config = dict(
    n_layer=15,
    d_model=192,
    n_head=6,
    n_kv_head=6,
    head_dim=32,
    d_mlp=384,
    vocab_size=2676,
    activation='tanh_gelu',
    norm='layernorm',
    norm_place='pre',
    norm_eps=1e-05,
    positions='learned',
    qk_norm=False,
    attn_scale=0.177,
    bias='all',
    tie_embeddings=False,
    parallel_block=False,
    init='normal',
    init_std_qkv=0.0361,
    init_std_o=0.00658,
    init_std_up=0.0361,
    init_std_down=0.00658,
    optimizer='muon_variant',
    lr=0.00757,
    beta1=0.95,
    weight_decay=0.048,
    lr_head=0.00763,
    grad_clip=0.5,
    warmup_steps=200,
    schedule='wsd',
    decay_fraction=0.772,
    decay_shape='linear',
    final_lr_fraction=0.0,
    batch_tokens=65536,
    seq_len=512,
    doc_mask=False,
    train_tokens=205300000,
    steps=3133,
    dataset='wikipedia_en',
)
MLP neurons of a small language model. Each row is named by its layer, matrix (up: input weights) and neuron, and shows model dimensions 64-159. Each number is 128 + 24 x the weight over its row's rms, rounded and kept within 0 to 255. Numbers have three digits each.
Before each neuron's rows, "fires after" lists the tokens most often just before its 100 highest values on Wikipedia text that the model never trained on. A number after a token or word is its count.

fires after: " f" 32, " g" 8, " ext" 6, " e" 6, " ne" 5
L6.up133:106148148141144137161170133107138101146115132129091094130137117116155133114145131144106138037162134131108114122106161110121092121174119108117145121143142142132144125100117103114116130107129129162133117132127164104073141120148131069133167155169151125135108132139137125147151124129176131123

fires after: " l" 28, " v" 14, "l" 12, " ch" 11, " L" 10
L7.up323:105110121095111119136132166138127173116120149143168147099115140191143141140147119143145162132094120100070115135141117153156107154128140136160172120150115062091154121111134160134131078154155128075121113086106138135154140143090143103120110121137140110092094128106167165154132081140167162095

fires after: " to" 15, "ro" 15, " t" 11, " c" 9, " en" 7, " p" 5
L7.up124:160115141099138122137122131125131103125134137113136133136105114107140117149162161114135108166103181124128177141129131130130075154114107149101158160163106100139186163108102077139149180141131145122118100130157168153106086132110099098129123132163103104150107111101122110204092137160148140136

fires after: " " 24, " un" 17, " part" 7, " pre" 5, " person" 5, " 4" 4
L7.up311:127158080117130135098101136131170111155138111075133129127116112128124127120151143147125175166143119077069140103146108126129089123116110134096114107146112106123094149162125148156166112136133120137129139137136113101153150106110141103104125122150134109111107137119131093175178138136141109145

fires after: " h" 22, " r" 9, " e" 6, " v" 6, " sy" 6, " W" 5
L10.up134:136163147098123136141180108181138177146128132140093100113109105093101157138115115112107129131124176139103112078152114127180119130119151098119102134159085121170134114167121120150152072137176138105124157101106088136151160135147140150094139089134170099127125142126110153142175096122155133095

fires after: "\n" 24, " c" 9, " p" 7, " C" 6, "==C" 5
L10.up279:102122141099078122124154140114140156093108104124135160106147102131161120093123135130148082083120092112140162161096122123163133132100162135143148134136111099128145147122099132154137138097186098155125114097107156162112120132119093143098114105167101121108110115160162087141110135064116154149

fires after: " D" 21, " d" 11, " g" 8, " do" 6, " there" 5, " did" 5
L4.up1:129116143111134137141079136142101141147125173110130148112088132157087132141094103166120181113116126135141146110105134109140113124183160126145128148150051125147133141106188104127066093134100129115100082173140120150137101113103114120134175154163082105127150160135179142179129126150149152192

fires after: " re" 18, " d" 11, " Con" 10, " l" 6, " b" 6, " do" 5
L6.up149:141121152114133154137072167187118162157116114138123151167143104098117124169131095113130096124131108142111167141151134139135129126119154131170097132121109127135105186147094107093090117147133097119106141128158133168160140121061120091108136095152102152109104171108119119119158175100110114129

fires after: " S" 18, " c" 15, " s" 14, " Sant" 4, " C" 4
L12.up189:145127155110160146155115118089121136098130114083135139149123101142156111125120172137162136141104135080148156149093133094137144111126130116123139114118139139102112118108120139169099132141135149107136140064155119103134145144121158130125149136144121122155131142176177136126122147152122126143

fires after: "8" 11, "4" 10, " 0" 9, "6" 7, "2" 7, "3" 6
L10.up283:115121124144130166135181130129138084146114115161116154142147109105152182122130125131146125133157137131110108126141133161111133101117147122110118153159094153152133121128102119117119160166111104136148163107110176090133127135128144108104148105170088114135132146167138118169124171133142140136

fires after: " |" 43, "\n" 9, " c" 9, "°" 8, " 3:" 5
L12.up113:123124100116120132110093140145128152147114128142181142090121121073107122111174158174107100136118159153129114114112119113151159110092109132121160143137096151153137142147078110138125101141096113135122162107106104110133109137188133124130168119140136107124144138120119110105126122137121112102

fires after: " f" 21, " st" 13, " Sh" 12, " me" 7, "|---|---|---|---" 7, " Le" 4
L6.up116:102086137160170094126151121085137097120131124159157127101130128111095108137120120125137099122141119150132150128148178095153112139150130103118126088134131098104136118098160119144120057130139109122142099182095137159149169138131130123133116081140152131095110157123153129142153103156143163144

fires after: " t" 14, "ou" 11, "od" 9, "ch" 6, " person" 5, " " 5
L5.up47:087152098113128101119151106106067124103157120112124147109111155131137127123125139136126134107120099155124158106127061163109123123169125156168093165187147104108130125086158155137170115129117099149120124134152139122128152139102072086132154107120132112098137131118145110161144137158157146140

fires after: " Ab" 21, " ab" 11, " Is" 9, " sp" 8, "d" 6, " Sp" 6
L6.up304:107117141143120156112130097147156136133119131117115121031144153136120129122122104113094112105143107156090119139113118147136164117146093114183110107101158136160136129138122126162149116087128106099113124143100126124132144115127122131105133080116138136151136117132169125131140152116176138164

fires after: " A" 20, " h" 16, " b" 9, " c" 8, " B" 8, " g" 4
L6.up327:145107121084148135136135114161144113149116166109128097137090130138111128127107146140103128101148169103165191117134128148163077103162120107077128130153158186118112130173138119122100157141102191092119153152131136153155117127095126167120088103146141128134089119110073164177139149131086122151

fires after: "\n" 63, " E" 4
L12.up279:143161081155087152099117117110132119106117103095092128125145132096145127115138110130146119106101144114117100107168145084155145105122146140140089181137135150143146114168147162158137106081136111132106140133101153169154132104125077113141137162097112090125162161151134160110134124101115143113

fires after: " I" 12, "F" 9, " f" 9, "U" 8, " comp" 8, " app" 7
L6.up291:122161126111095151121116121101111144151154150125171096111099173113121115153154147094130160123157142111137145174133131127073146139116132117115140127112137111147085143142125141116119123108147121136194128172141114158118085161158117076132113129114113117089110090138153121135120142082152103177

fires after: " c" 23, " comp" 10, " conc" 9, " app" 9, "stit" 6
L5.up24:132096086121101112099160160146106138072169105142131118090149163152141105136188119126103145130115175129125143146134138136152157133122116178153141125133121127120118124114102121142172155116117134149167141096132115119093132142144124137116158123133169112116140130119096152154079136099112125133

fires after: "ax" 22, " " 9, " int" 7, "uc" 6, " ex" 5, "n" 4
L6.up254:139168101111125100143161191116108113175165114131130130140129151127142110106108148116121126158099123143114135153130125128132153095128144178108141096125116130112140091112078142207108143162146081162137139161101134126137145187125127122115165154157109146127165150135100136162129128119152130155

fires after: " g" 39, " le" 11, " do" 5, " de" 5, " sc" 5, " al" 4
L5.up63:127094153147106136122119192137107101141090132180211159150118062139141164148110130105116103143093143137124142141142121097174118138116140134131104106138110165122166134177159097089125109137145118149113090133080101157153103114099125130146142095140093137110126154149143119125134160136161152162

fires after: "y" 23, " f" 12, "'" 10, " h" 9, " help" 7, " g" 5
L6.up300:073147098071171118109165138126116135128131129160102089099154150107140141137091110159149039154129145169172120167109145087155131115129138096098141163155116145144113123118170153153121131142096145130118089137131111114107123145144117119105154122133084141132123127150143139145124162160182128137

fires after: " g" 38, "y" 6, " r" 4, " met" 4, "ra" 4, " h" 4
L6.up91:115131111132144131152126137133167133186101089126155169127130099109127143171124134125156103107120093148190112168119120115132109097123128112131100171149136107107160143163108120121139117129134145184130181157142141135144150138090142149130117136137084178120124101142108191133097161106130110139

fires after: " en" 19, " sign" 10, " ty" 9, " dra" 6, "ra" 6
L6.up356:139137155115096139109085103131098148162141125104129144180120116131136141138111121109085116119117115117111116134150126084116165158150075133093083130125118129162139153120141098132117130105129113135121105164126146161137096132120118122202143107143112127133122135093158109129123138124136112108

fires after: " |" 32, " —" 21, " Rep" 4, "ort" 4, " 0" 4
L7.up174:168124146080121104160093113144090169140127146045141099073120116141130088189097116122165144166130132135101133136130124121141164138146142144120131123133163141106120105134175144098104118093158123127113114136122104112150124147150179106130126095192135120147080125145099161146099128138148142129

fires after: " b" 18, " R" 9, " m" 7, " gr" 6, " ch" 6, " Mar" 5
L12.up208:121123157106099090075149154152138183156172127160112144113093139141098101155110113143105129121129146145113082115161083124131103140097168127112153103127142132116112160134106124122169073088120123139108131141158150123104158166125107137162127148165144096130152128112127110139104124103121134080

fires after: "\n" 35, " He" 5, " gr" 4, " Ch" 4, " was" 4, " and" 4
L5.up269:093148118119139102129165128130165171128151135125132149146122121112113112165116118125129120159183148100114165113080107140143094088140156111181103143151143102125139120136102118111107115109106122134126145170111154146117187150093104138118135113100119118136136175134151149113111110118158122088

fires after: " g" 20, " d" 12, " cl" 10, " R" 9, " r" 6, " fl" 6
L10.up181:085149151109112119132077156094120152167169164126156113100151136110149089131128165171163117113132144112136115147099110137137106108160153141149121103167139100055136131110158126132124095105164107143124125070113085152080093114163104099169141142154134149144120082144187098128113140165137117165

fires after: " l" 21, " L" 10, " X" 5, " re" 5, " t" 5, " J" 4
L6.up126:123098194106135133182149128080153128098121107125097109153157105136130143110109130131147084121149106154128120131105152104120180167124129109112161126154122122134138109120113141144126094103110125120108144120141155140123112160108126066118115122131148130081070193130143133145118130152165115146

fires after: "-" 25, " was" 12, " un" 9, " \"" 6, "i-" 4
L6.up152:145159077119121123170113104155128113149121092143119122145107142188092112098111169099079144104171118111124155131122140120118083088133145093126126137120173118124143118117130113163084087115103138141115144181121136154098111081068141126168160154133137125115118135136126125140132170145117115144

fires after: " N" 14, " m" 12, " adv" 9, " h" 7, " n" 6, " inv" 6
L6.up192:126109102071115152097120132134175142100095165163065133110175134132120149148112101164095155168096154119156141108117141165110142129108095096098149106118116144152147112145146128137158106098157090158138132128097136101114078121182133141113126127130119102111130132108102124140130125114123129162

fires after: " Br" 20, " pol" 14, "ro" 12, " r" 10, " Tr" 5
L5.up122:153127143089146151157104076084151164120125109123132125126136137100184178169122152133101176150129155123122124127120112120135081119130125131130152161113121107113120132125136113130140113113140122145122113143152154108136148136141149152143149102113150174127169084148083144142162169092127116106